MLP neurons of a small language model. Each row is named by its layer, matrix (gate and up: input weights) and neuron, and shows model dimensions 64-159. Each number is 500 + 50 x the weight over its row's rms, rounded and kept within 0 to 999. Numbers have three digits each. A neuron's up and down rows have the sign that makes its largest values positive.
After each neuron's rows, "fires after" lists the tokens most often just before its 100 highest values on Wikipedia text that the model never trained on.

L2.gate359:549443404469595443483510468489499447411468470478502475547424524449486515571472432464540492550486485521426419527481521563579479509468450513567477553456545486542592538480502450459564628512499586497546511445466497428488487435586448574488562425542444586552471450468559397520504486467531506518
L2.up359:504546524545377478487517499445465563515517459550459521546496448569529481578522531523492393491486427440543566464580534469568462514551509517450528454400520455402551515548522433541491505536436487537441377609440506523537534496595563489419641567480430524487451460539497451422588566575446467482
fires after: "-"

L2.gate468:564580519385554521527490548473526456445488489599581431460435467525436516530534504508540472523586483539511408593568498456500524488449519557479583485530499517576508548436524389400434521539539519501505491527573567535502505514502557522513573501469521507510503558559542494526491537483464482541
L2.up468:515592515484601488559450464612538506493528544515580454501515438497534557475467459447505532519488386539566440509543480447518459547551595612468514497439489565501483510429482385444419454515524466469446575463581537547522510535513577426557518463500435469544527446442502573531476553595456508508
fires after: " |", "|", "-", ";", " BBC", ","

L13.gate406:516481543481580435533480524538580506497464516487513485519603514503585548456551501428504516510447519426482562509557477490577469581599524518484520587566542579485564535583392526493490507551546496536535438539478511379579449498592522502456535537481574462556509518467533480445503468484499516484
L13.up406:537483498551534460530508418430485439497515434617477483497501608484564549509507486425420499517514466425473440488495412535418358426597487472409542451504524501517471520497454443396512497525490504487457448558446530463525521495546524544468576429515475511516520490512473520437611533510472537586
fires after: " |", "|", " ("

L4.gate332:497460458435491461491474456526470489487528495638465528577521523454584466541411457493499597612496558494527498511411591505423476525433522569505502478522468616590529480593456500532483628554492582563405560517489494495542479515516510448483444527520435492491468451588476529489597486483473639512
L4.up332:495558485579452466545468507553523406539483486506455534415519423464439502440491526441435489416596376420456502453541495541515546457494511557422482552468450499444509506519480500482491500462500498527555456527497439434485499501505396565488538523580546549533471468501467464548502514546527480486
fires after: "\n\n", " (", "\n", " \"", "=", "."

L13.gate420:535472479548514513563462549494539524500480460417544558531497489548463583532548588408510537566605593559548546470508428475530428558509484517474587531480498514520507453607487436540442545524496439449457472485473506513529516488556480542404496564478504443436577556474520511476536459428478405566
L13.up420:448455475530488515579636496495522608522492517469549582455556529485486426449530574437515513481479398570504434529511447458542497453481512477424565565516547444490496456474478466443486444490499524463501412511491495568572444462560498512469572482444523514420505522517521504502574484598494449523
fires after: ";", " |"

L13.gate245:476542399636458447500451564513499526544445503575571439573470462482470454508449430465468462488537518512451510558529546492434515528511452591573568616534529462474440499443515456492504475501464405495509493478455558502470550488528563464621362521480481540532441506556471506509486468462487510429
L13.up245:513531615456518485523524455556436546484521552467554479561461550527402444384504495523505500509483496485520510449433368558402623560669458524497527565494506466512475597539500498387489483491490543515518524475416577521422489447503429441442452616533498541541499533491524502477498520489460614509
fires after: ",", ".", " |", " $", ":", " were"

L13.gate309:504537415408517495537565529509547483408467504467509431522566554513517492449485409573392573463445574414583477512485525536568445519455520519497414508498496517513557497546554427512566518622585576587534444482408537511477444442635491554495509481550531514494464506603453489495454509510525492532
L13.up309:549431452609503494547408504548438570543503486530500532574410493541505534529403444464504452606506409523483410484505523487461462498493570497496603483590518548524570489517488468437443459503505484430556506549473521464484582434550550446458500465490419633506406513523534531477530556530411450439
fires after: "|", ".", ":", " |", " Title"

L5.gate393:534447489426582492468546533416432503415398458465440519535501556533501448572501503460556458545489516452501514487564538480509541496546523596475456539428554546522534511536496505548514419422546513524527571395428525503596531489559541431484559498521501407566507446519479501488495556632483486516
L5.up393:492473559508480554567550530493504516454491469614554379552578458495626450516476449456591563525503530473532500482565497507422482515596426549549510521553444499478463471534492450537383446446484460487535533585627567501416469516567470561442508528518520505460527480553534373465521450431598512504
fires after: " |", " /", " 1", ";", " 2"

L10.gate151:453544500515494492547544457460498536507483474592546571486450485475478485530537505533523466459423519456587519517476438518459486458435487581513448551503607522525421459429471512482492481532393430366407541482451559482402439450601468343485500581435566496503453559446507397479452540486472453533
L10.up151:482513461543473470532493452466521434472431481564485557531519536483470489499452543487453553619575516452469519413528531486448527456552467418552516557441453527579428435566599542549456399519477577541547458485499524493441512476541529493466500513488523507376419442507513449493510440481559584551
fires after: " the", "'", " of", " as", " and"

L14.gate218:458534518470557506490514540599430593506457460488503553424461403503502450477425465496491528571531523471488472440541483562521473477403500490466522537511482504475505506472506490511503448514513433490511519583549487625479534389497474468505564374498510404467627527469508464485389485499567549466
L14.up218:504557494514506553524494535475490461562513495390442462516515479406428493431510446457482485420525562518463503535463458492548527421503471428442496520604547525516467459451523544511548429542514525496628529461542431557471468440430606564517595542507444528568505509516553515527522509478427427476
fires after: "\n", " the", " ISBN", "av"

L7.gate48:516513577514503424461512427495474452561465500589539517570506511519517544598513408467575468474450461509504494499548523453469571505511544544464504499543568507500539444567381581575538445482507551556461397516584556496580520561512583525465556531606553496472447518536519473455605503521487496476
L7.up48:549466476509490540602523574490567498595525461487489464509451490487686470526688538502529510516440569528479542450490433469525474554473454492513534450411452561470582457451440529567431508463466494506509563458481479529468518413471489468537569563498462610469514536576571466407570562453525565548
fires after: ".", " |", "′", " (", "|", ":"

L6.gate103:527473503469531591496522506530520434513440539523513494393437398557544495601392476515511537508444483503533450430469528502478510447522423497432395563451539427586567556529521442510469472454454584429508613497449553458405497391515534407558511614482552477507556513534497509483546554522487549497
L6.up103:535512467482542491625397507338505527487553517545556442490478376511509477584478418477503472466567439546461457431521539503545527539386545440460585464549462587496533448553427503508408533454466456454478549478513507484614482492434437597424497434484489512431524471579504506534535497602514526455
fires after: ".", ",", " –", "Or", " Vis", " |"

L3.gate87:536505490491474501542502464460443512406484431545466392461493619478496503492594551543474467524556525502561414673514517453424419479461529520598491478455469503609554495580546512406490495525557594596551491541511469476517543563417545464437474510518491525403581526514530455516429499462481526507
L3.up87:589530500437550490458540476481429507523483516579559487462528567535598460465540516531505507574531474491464537468519481414415478527502494553497572406498494492641483488487468457480491602456469536512460545526528477484479561495473599456519573542421505422433546506470492513573444477492444479483
fires after: " |", ",", " (", " of", " in", "–"

L2.gate150:378557496478530460633489544515467521497464561482519511465528522512509546445503486508537528558516548430501501554530511527607499544544485558628527399563477458537513452502548422443513465548491481505512519433515497468535506539486450398461529509505537575584515426420565521510487530499492520472
L2.up150:503483454498433478512526499616442556569473522413421451506517473496562521457533463495489432560541533469488564571520467449552577569491508561589553450545454467558500473499463469434493512485569499388503431473564493497501557406392471374509584505455509647496455550447670521554472531474449528486
fires after: "\n", "–", " 0", " League", "year", " ("

L4.gate493:536433541537543456463557552487460517479465454561509487532531545441443612405510472549482532507483550469468486489449536611446459552570426565529519531487515445511390404525519429482541509557400574419484530522551501523577433415419354528523536459552580561452543497458480516366529584512438482461
L4.up493:460419584507582443456484516537487530485479541456483558544589578460501507491526431515477543468538486466481405542460577519506562496492491499552503513432474484488534509472517485510470541446462521468551469457457578484608600502513507545508507361538514546547467443396412456493530479588538423468
fires after: "\n\n", "=", " the", "-"

L8.gate99:493508626508454538482515523456596513444540474430504563481385464627513434487563483497501559528413494486496495565545497502525438460490527512504550494538514450464507515521359405451410529577567547608426541439531437499508469541568546590545576530495471492517461559549490634549480529530495559484
L8.up99:453424417519507476561484483497496419558523448496455571498498442495456531499498425496525528498513419386588503514434410535596459486568477531452434502487468571530536465467500479556462476517454466502539477523525430469450460511447565463453551456431509594494487517501509460548550512500433508380
fires after: "\n", "-", " |", "|"

L8.gate106:607473498508521445571572564590525511504522488558485476533429465522471407513466390417494477623499543509486398485380485459522470500464545514433435447573552470479573519550494553503532447444530580494585484498453472536592516457490557422479521498500483524531495396555582464471520470604516523467
L8.up106:505582459566510498477537454583447420538518497500495477527428490450521500446491486560547443467523530599505489529443473463504473522525490580412496529537501473512453516492506520456530592438525455532441577490427450371565490421598514566509602446493597554478515413552513527368566544568578537417
fires after: "–", " (", "\n", " |"

L3.gate388:522556484485462549485452502464469489511496475575494499525512528447469530516570469518463509516563535513523459484446525461499493471430571536488466487519411505423511449608512551555490513432466509436547435409522397518513453542462512497599634499465464508510576500435574511459572461575473576480
L3.up388:477523536398475447574506539531447534522509519510445617537556351488411531463469544586414467475591468462571507549463457538561473539608513487461534535597559453491547545501579487466495494557530533420415482593476515488459553403569505496608500470455516585438540483547476490470586565551505466564
fires after: " the", "=", " (", "\n\n", " \"", "\n"

L8.gate498:506466461496552497452467483550430391494539598486452453421432554442425422551564519455414453546530550559545535485473539437423427500444515518579442512375487439429477445577507425550427487547531515543441443446523558517551580444503514483549430506479423489476513495469531563433476563496454521584
L8.up498:557564383542458574464436487473373557505566472482489484435492564437446492506557425544452535532526432424477497480527500542459433613528436530512436463488455432561486470555455484541470468532522523450386497469500535369453489534469532382570485449460462479421509557538495494592411525464428547626
fires after: "=", "\n", ",", "-", " and", " ("

L10.gate94:542546446495527465522636452437575509532474600488472560529508459423477449576584482512508471514432535437512388395495497470536509471560447506439529585493559540492570493496482482474536535578487541529624492546564476450598579520536463527508527504508492502489452619555548559490490469587528474594
L10.up94:594442551421532451495562469486445530457545425469505521512567486495642577501485407458502577505549547478433506451433389524462545461578615539576513519490479518449454458454435481517438484567466427542522470487571489495586447489476451530519542514507502450466494424493472460543487518482429484481
fires after: "|", " |", ";", " Mini", "  ", " Photo"

L4.gate194:538473565473535512468520501480563497531502516544491524479484461472534436505589476458539426538596517543433461639495512462460596497388555596465584571537475542446506510477423488496445366439543477501589492456462510491527534503570488510516500431382539511433579544674543435544547552581508486484
L4.up194:544444552465500500486536420499555424400526465486526509545381559475541491524534536532460500514450413518513473522553528540459537515611530517559545557522468418423470451499430507604376428505527476432538541476491513572577465513584534603531636492532445476487534473408509510472379442473526541452
fires after: " |", "|", "-", " the"

L14.gate104:500455514450426520509536548529512546567534534411539389423460478556580452415516491433517415492509565504522493510460508459534496444553505523513474558517553542420467531483525526549449448549509470419502566477374475479501589466516486503604535475459465491507512495603419502646518555494427447462
L14.up104:552522498463453479486514512458519425511487508538478449537550452466486488474555396457440449510432577491479433478507573544426454454517485616392452637448491486584455525461444595565503496514503459494496551580533422484491487582539552542488589481503516485512515508476601411447453511519443541534
fires after: "-", "|", " the"

L2.gate479:492561523480348486486573506470504486402492464547504590548550575432544450591508517514460482553549464541564453537451577540378472538515474473577517475500427561531466490594435494538582426463571464607541521565525471427507541506443494500554517532556463560477467564476449473476551553554538525428
L2.up479:500639524498506467405518531451490542497512505474489476521521562514552530480513555517448400527544456413456489533482456516581465508407527474551539535480524558546452586573549430550511493501519471485535458424514426514478585532512536396473575473481552412498435552444411472480420504569592492516
fires after: " in", " In", "–", "In", " 18"

L8.gate180:505497541500586545520515506501481509523460442459473528513436502543412477577497469527426524466551500572586480496619463498520487551480450561541508518537527457489517466481473398585526531500519477532538421491508411513589476520515484450522524501639427455495494526452460358486514478577580495566
L8.up180:538456585523471519445464409495486542466525507507519585440525534521542505601629546526463452544503461494535597525503513533531451543499498620544540537481584562517532570545567476515543498495480516516482565463451482561541485580475450476513639680500468476594567479529520521416508478632515475519
fires after: "-", "\n\n", " \"", " (", "."

L14.gate111:530658342533515478413527526518558529523508412482507496538527548440584482459456517483609460585578477511511381548484504556519468492467440503462587544503451546443614496473556505443550556537514474454461531488421543436504521511465551474511406418531488524474476443548554457461488510541571501486
L14.up111:464549501589507488533541534477429502447353502574506580544472569517569499549518541543534544569563442502537441505502452512387406453440492568509641498479517511528561505480516439419542431513475565531496499510473529491486540476541521494535514515536610518550455467524639409471470556401512485520
fires after: "|", "\n", ","

L4.gate345:515514483458427531509472412467520429441520481449486623518444486515571484503496513473534482416473523520468469508518523475484439512563465432521425394548589495471473408502560546476552530495481476446491446491599492500449492480460506550416548499555551446478526497494463505569464500473495461477
L4.up345:552408469538425523459531480489440496464502436489501553413413534482496509558510526497533524493517458599510494426573448508478531491472523520479575537532504464649463471503530520485588442425536461567450461487535506502465483625492498421551480562460502451484521477542405515491440504603509465498
fires after: " |", " (", ";", ":", " /", "we"

L14.gate52:546491612571452645444576463475432567522471450548499486573499499489467494456511558514516524521453533525494526497384478471507483481486440469549445379503445504465558479470584501425521471506401458574426444470476496398542481538501454518510425459445472402494490479497523577480548483476507473555
L14.up52:434464612489536542392496599502476441543424593471445429553501498529507501487531489436553509445440560464533487547569494516536493540509514469459573473482396524488527506560583529549593469494513451549449437516522495503466525496510510520476415441512451498485540438503523600504464506509535539533
fires after: ",", ".", " He"

L14.gate410:479490508570561507608548488468545563423539579485499470557508466471464499501411495439535503552484489523427529512561528514486518537499493514536572582526547470513514501590469461545612481491456454485530537453545556499473481510533506691572532446462526457468523482568498554516524572597581491438
L14.up410:399562481550549580533459517516539512454545522535530527557479591637480459472486469502508442492447508514437425510420614538440485492417545479514563456542555586488490511424418482445454498450503524531531459478484514528493569505573497470592478469499460528407444542466459471403577497521533574456
fires after: ":", " download", "N", ",", "."

L14.gate275:525612574462515529498465482533575529423551521541531434439532579543523462439506534511513527502542468558434526371528489544440456470581481489583473596492421417606473508478446492513473495584510594538548418516511513544504428514511504480482537459455566435437464562408534612465478517415452533529
L14.up275:543445548472501428528472426581574432512467510442509538521480544546489472554546565501541485558477457540549515478450501473535397522449521445452499493483493487565552434526495486545439480567522515528497488464511557449576405572577572512555545538542448490499528560453402537506444477552448541486
fires after: "\n", "-", "|", " Turkey", " |"

L10.gate281:549492453469519519578447505561592468512455473506558597527523474541435480494572432518404475510536633491523475599471523520584441596606435586457505473466433609562536449526543415459569461428440420444540408493630552450521466526531544542487565520498529508506594412523568450483496524483521479528
L10.up281:566410485502504554515529455603567506470433437445513520557444525464402461458496505518528604543540536543509585590501500419529486595535467501530487580547359510499520533550466492457473546502499531568504485479448417407497379511445586457520541480511531478513585456484502485505417485509483560432
fires after: " |", " on", "|", " On", "\n", "-"

L13.gate276:504482490444520425475436503455519516515405535567494548486414552479479413545490542482485486502530422516465466479511505549397506407407589488579433514441484489522480535540461497445483524519471469574506465485566535508375539567441564502514409429444557411533549457482450507474381407465544506481
L13.up276:488474415462534534491394436437473545509510437464444463621460541548433462612438438536423486576538467498496463443574541553494536558409459438512501461472508548524553414484466520457515503489444513383513513517560473465602519525552466522567520434447509443571445513562520505442470563526534519502
fires after: " |", "|", " (", ",", ":", " —"

L2.gate482:452596529474486592503519476538514460404529522486470450448452408475452514503470572425520523550526567577424538514511544448514428552513495525483603527491505552513452470498468512532453575559454478497535486372441497473414581476522460366556440535466546457425434477515403476489475518498423490526
L2.up482:582409481529558504488525555545581524448509478475527476452420496492457453584517544457553565555529418428449541490543530478532442558529544490468472549446506450552470501484508534507644570449480453520473494357537471575482513521562518411532427508458495488434447391580503456520546528521453450495
fires after: "\n", ";", ")"

L7.gate37:506507541425498496552482545569442395446414428477551486492477515451456556533531482497613459452507465526562515477450504488521555484518570495608477483527477570448478455500505475564468502491592466460570454452448532525483506432528495370503400516528442497423510550457553479467530627520490475506
L7.up37:484533470400493521505510440554594395557398651505600406534476508504550513497459483462466466518535415501473392442430640525477557499499452490456526488441508529519484451494476504548433492514531498515530460481407405463463411492518512492446461535479459515469483417581444555458540550538483495483
fires after: " |", ",", ";", " and", " in", " of"

L6.gate235:535466478469493580449559486491462509491499504542494485481550339620475454414511477469454544483562456518509564444549470493516465499548517464545464494434456503466444423521484477538474581590500560321582426523607346505382538469529477521547450452532462513460505466499479475511527561526438550491
L6.up235:646503504412410514487540538535450497552534546461486463474525442530525469484443524515428562587553474598551549472538465537567615520491546541506518450437512491443489494523466512459502499521601502436590452417568408457553476573519556549475432516474457498353461460567459494536524489502540529501
fires after: " |", "|"

L3.gate97:515624461487501421600516473495480486431423396494511519463540529452525553555551545499472507594447459377492579537470522493503575518445554463510452482438429497601465511479565400527462518457560487477488508499452511430514578572527517524444510481544554511561475462569656458404477471546570501514
L3.up97:494552554556466464457495482565554551427526450502585396448463497456547479516420486592464482455542491480411458538512548543466577542528465572650631435583533440529403474462433418513471499489506467499447492575543450497496535496494501447547479451500491532494547547485427450487530417610595571474
fires after: "\n\n", "=", "\n"

L2.gate458:443519522502486522579498464633416501533480511513542545531468530536526484475448487624465481583427434420498538548521611438557539565412561491513455496509327465507523442550530454502456466413527551448629496566535438573590506506495486477535485584562473440530495406502458468514445423537567531528
L2.up458:461491509464483476572445500654511516518549589448556457506534527514554435464473484557428491500487410464460454474516532439524419468610584568544434524589456451443505517494489532507502541376526555460495389533429480497644526533453525512477573517505513518430607470465521442468518501482456428432
fires after: ")", "\n", " League", " pm", " Win", "s"

L4.gate119:535449492588520504478507535458507533496480487537481482462552514432516423426397446447565398527561519566555509472491521486515462537578500331521519522569542586480547481541653497529459547543541509434475549507456517575553466469557495471540466540568530545460437434486524481455577493575460493465
L4.up119:531437498472527464556425458451517506647510482562559387490535429529478503564502457417504630519527455567476594472484561546488567516458475479518437589581548516573517567505506481474479478582464522546529507514480481530419526445536469493441582516559426496480573454494620475510594512433442594539
fires after: " |", "-", "|", ".", "="

L3.gate34:578479558483469501508479497461610570492430524546465421453425426537537450535519512510484411504463568498446482501468457402483452503445425547602494553492492475423483564520522539455546562472558413508499427554475526498431523533471460450563469496536527534463539457537412508497623504561543595469
L3.up34:513415468504452568452565415446510474458449432477462458464413452497631556533565488551444492513508415589444547586443556483546398435509498484491516580467523538495543447395476559521505542500489533417480483509549471479386446468471537458581358531414536524471489470505574445520452549564579496411
fires after: " |", "\n\n", ")", ":", "."

L5.gate309:439517491480531415472576488481371557441478462484470502517434445493518503497476512447548478374493513451504457528466536519582524565495574496487417463547366381537604606486556463521483499487448537440453484486590532438523490443416551492544447503538451570448526545557488482494533444486495477571
L5.up309:514499472540478528434496492518506473424580540507571474471523420493594578500563531529434537490492473497480467545491505607495470608453427510490565364508468475470434483489449501507515472476532529488501450490510447479472428562539499462569536489462514546526444483552398579496466466524514465523
fires after: "="

L5.gate326:579489474459519555495568499441384631478471460516576491461413507561460430477446473459535478442519491499502429352501419542477443501515486531488518556536496576444557544517536499503426411400508544546485373503483583493508505487528424511450498507472446492486602457515457566503583512484451480525
L5.up326:547484509432518594457522420466523449608507491536555506575483536648451500464448440468474480564435486479425460430609478432461568495451556475424521463466523538552445486533520530489520520456492506537481456487554505395487514530468557383459514527408442511507521466399501512407499465467452597443
fires after: " |", " and", ",", " with", ";", " /"

L4.gate109:529553456436517514459449505455535496525489519399484503453538491585506475602523458481459434497520393461518504542541439550519595448540566439487558477535533488528526539511482453452467533533517546466552480567620506458506503463606523502465466526616424462500389622511448425447486481452447426609
L4.up109:492457566457543507505465465482438480440518512450482497602425442565491570531459428524532474482488512501482459430520506505625503464473499498535498419504423575518493518530486501493438534484492507535514581507538416563507533492588453473539500490501473426536530519544621566432640463532560544472
fires after: "|", " |", " 1"

L14.gate88:474468515494484550576591595540537514415483506486505449432519509572391511431434498461546494478459539485556513490573408494403515461560522463442503455520436495398416504413566612552515522470433473496439501547600495432505509506564575543506411572441455549546451605473472431543562458507428479501
L14.up88:543419549523627520496472526544527577467485543566524468545501562523472437466481467558549547457494402513508505450514467621425550489574537616444476471513497457437458521458531575494493439483393481546517543457472527459556485533446506483538453512499468515489549534503464472544504447579577600448
fires after: " $", " |", ".", ":"

L13.gate303:579576527420526422475419506498502496416477508573427573552486582517549498518590390479521519542490532514553558465568486508548534460526468482502548507482483401544522491461398456527525506438520562519516495566535485491506506512598525580503519473515520469491465521621505559448504495530511486573
L13.up303:566582496466538513549624512542535512470431554487445489550473526483520491444450390521408457474450450487488484501556436505477483483452477473447429525541501401486493584524539545457529511512514425478484406475568466533501542474515439540516474445453484474470475533482506473477514502520539434386
fires after: "-", " |", ";", " •", "|"

L8.gate466:502551503472582522534490459587487543468543536513473532543506463507507490491554533425488509509553491510627486565540466574408543489489495534379522463478465435493502436521454408539453482556447440385430539541452548594471591485484525504490483466524469575418477493502640434564474471542562449467
L8.up466:463468456477477452432444471503470480481495508437422508473409457473449554468484477429479580524569535517568527497426431478464497553435476468456429526445515524524496404485567511504528506518436496490562467521438479615490544486535616429474482458438439525502477593608525481511500430517530507436
fires after: "\n\n", "=", "|", " the", "\n"

L10.gate255:543632440500525589545511483433501536533529493490590489545505588556570534525527590597569489542538512539514403513553538605460493607520596501450506479506473472560475457453484459587405473537488491493541500462532531533507501541514522555483453432524438459458467469478510466518448536433505530525
L10.up255:471581475472563503483489499502619562421423432470577456555423504505504565501554503406487475582531504442500554542508460532490508505510519457428575517539429487545410535501449475411467518566407454470495502475424455498467462560461471585602553356506450559477453430524425518503463471513481517470
fires after: " |", " a", " –", " and", "|"

L5.gate389:515483548466458560555510474442534610542493449472561535550484513481521403506574527402447501587460547424547563504556553488543558528432512476492503533513468474465513469506597528378544427519568575410478505483536555527479455489503461473541528555489467529498515495582521458488450495476438519553
L5.up389:535480596521514500611498490391501518571462454467504561502492492539629613528544457469452474474554479622424465532451525510450422540416435585456544501436548464488587539445492561490474478484531576469541528509616567574461525535593376431445506483402475499487526516522455491462541585471581570528
fires after: ".", ":", " to", " For", " By", " for"

L13.gate293:438466401456424481477571452457480544432540396482497505441571489476482463487486554452547539536504560489409468499485451518466464495566475468470558609512452482441490431519505507546578454526521437437512485559495415565470558515552552538404421431507440464460524486520492441551477485548483498575
L13.up293:489436515455462527436616483566488547454487448445430586437559502507467420619532550520531535548468496531474470526482423559456558562565402573461510509451488434537478474618477544466460493445538422561413500466574579466477464493485351422578488534439516506458487504518550514523497547378501542438
fires after: "|", " |", "\n", ";"

L7.gate314:658496537396462591402469564519510552475484462558543489581488523466575467473476402468467567495551586534470425456568503432447546508435454515491485414461513471498599483447487542456574550432441501569462442507576509511397512420471500585545517484491569510510496475474613476460586447534511541509
L7.up314:536491526573501502461539494607542445431445575366367512477476454547496544441538384527509542540520428481461479447615494589530565480530503532421475592498466512601502437474541531563589495466492461481462548519519501452458444461477506515521440483435492561460582487507433462550455492473502506449
fires after: "|", "  ", ";", " |"

L2.gate384:497414434567506519473547441508488576524489445499447534510519587534352497536507504538473566456469513453437407456506662571438548477512450616541468499501495498525448491419508419430500496448500561565492437531585453417555453513516460500549511535474432511527584524516548637497469521549515494506
L2.up384:502573452497395521425510531471479492511545461510515521572518561476463537450536467570386528375498471468456409452509643596508503534499484608537401477436465498468420578442546402418551484497482550534458472510425404449563488455523543477565448566490485468564569529504454494487513566533573483511
fires after: "\n\n", "=", "\n", ".", " Mc", "-"

L2.gate307:489537571449490558532503489474427485495470446570548531555545513552532604613485403506493524547518453512506535529498486549507461517497451588605572485543513556489444463453400475525496500492529544451519421455549501398468468570546522445530486496509551562498444505450612529438555502472486544476
L2.up307:463463473444574424577531541511456496487468512518493448592475494527541407485514555560548470484541568487481504516589553417463462459527497523515341577523567529533561453469499570456510552497517506472469517461462454447532552485492557474558485417474515546434455551482527563510574428512530626481
fires after: " |", ";", " /"

L3.gate449:561609483395469559483514493517416470414553544509567469534408467535466409507391490574460606466556502579517504430452491545496517457479532460507527496515414484622568478522466511395474348615469508547507496470470551538525479529488377539473499541488500538532538505464481512503490414540481575470
L3.up449:520468531475481540489552587537400559532556488446512491466535446566478540496561532372534473556526506491470525571586486426444453489484558449539509509450414544423539461488525553495396549442503452461530499453488594516455532447507615537489543513556514438467601463478566513415477566604573579484
fires after: ",", "."

L8.gate290:483545562498440440503503432482509448548525557410511532521425507480485453479509469410467483490481427487439570517508570453538488540434427519491498545425539393471509580555546468481456445542490495475462488378434504474503559467565504448545456495570369466488559403485505421449478456483506414495
L8.up290:572520389466588460562481442524564560517576459505457617520471582477568467466615475505447495424544477413585513465574525425534511452459460507469443551486574485556499499443444449535510522543559555546420539507517545404500555474420528384583482512521505499553497472475495460494525402490483398534
fires after: " (", ",", " No", " |", "-"

L5.gate279:582467491512457544477539496466453514456484430399537528495515427578483568427507424518524546499544524597498492599537529395531455480446479475575579617546505576474483476539442477499515469465479475551485489505541528435470480459608445523457625477557544534532443509446514383450523497463490512492
L5.up279:429507464416500353535486532489437488535549618513534462476539444541526416494477532528492489569485513571525521495520482520526412511425534509575530570511556496572514453624448461532495510582507506470519443573512473485527496360591506457440548457414470523389525488490539529549591470541516538487
fires after: " |", ";"

L2.gate129:415624478483467498520509445485489483591501461483595465510477438586499478580542576433435549562453493400477441494558476476515547572480449412548470532575512431526472514506487564471553473397513483556584420496447530460488483540492429406537462484598445496462501535563563541427497493536430421539
L2.up129:537547459500569464518523592451557513562527539376430528509500571559562464416485459443481525482485447544451438502403385516530487501482472572501613518466471596528496500470438491592465527498545448550502527439496429525492576459535553444398526508567519489464437490582493551478509511610535456484
fires after: " |", "|", ";", "  "

L13.gate377:574507530399464414507577480476580474524561518530537515646598495533497496513494506427504617523458482412461451558544513453439550468509441545513492515484496538377484503526439641538564583453591450541507495472429489470544486542503565507476546494496488533547492432485590472476482406470585444584
L13.up377:449515497473468513512521523475513540495493504457498485512489519472481440611541477402496454357501491554481428509577450493483564546565444500481514447522506601550488560516553420508460555486493412448493465546448548472574513456548577427494402517537482534520442580478512496504431463508473481506
fires after: "|", "-", "–", ";", ":", " U"

L10.gate60:483618481549416453424458441562495423431533409480481569470529458552422413516498541490438456518474591461526576493554565538605569531512450499554534409478486450454479485493491594487409566418462465467495509437597553489429534511529471444461483480572543508414418530619511473515486530561503451484
L10.up60:483545510481530489516490435543455522537382454503584444494546452476540483478522476461440468467550528438476484448457518536496468426505504601517502580505527544445456448464479529585528495581502514543511453518485480540479486501556566550532559407550560477566502436534475501476555528471541568434
fires after: " |", "|", "–", ",", "\n", " dro"

L5.gate408:512505477474487464452540521440494573508568532497562499462527407570568496475517486538498432564626551512451508518521476549467352492530599543528548472556411449569479361575406417559496539507553547519585511480514414546462454467533472535517525555496476518473555459406514479562483520482425473498
L5.up408:489459586540439504520406502514530497500465579462509490457484496513446510504457451513467465559540543458629450494544450436580565494458451420442569401482415458467486572528481534500489573576458506476555504538549434488455439442556474501566467557506550590521496480498425543545533520486461491591
fires after: "|"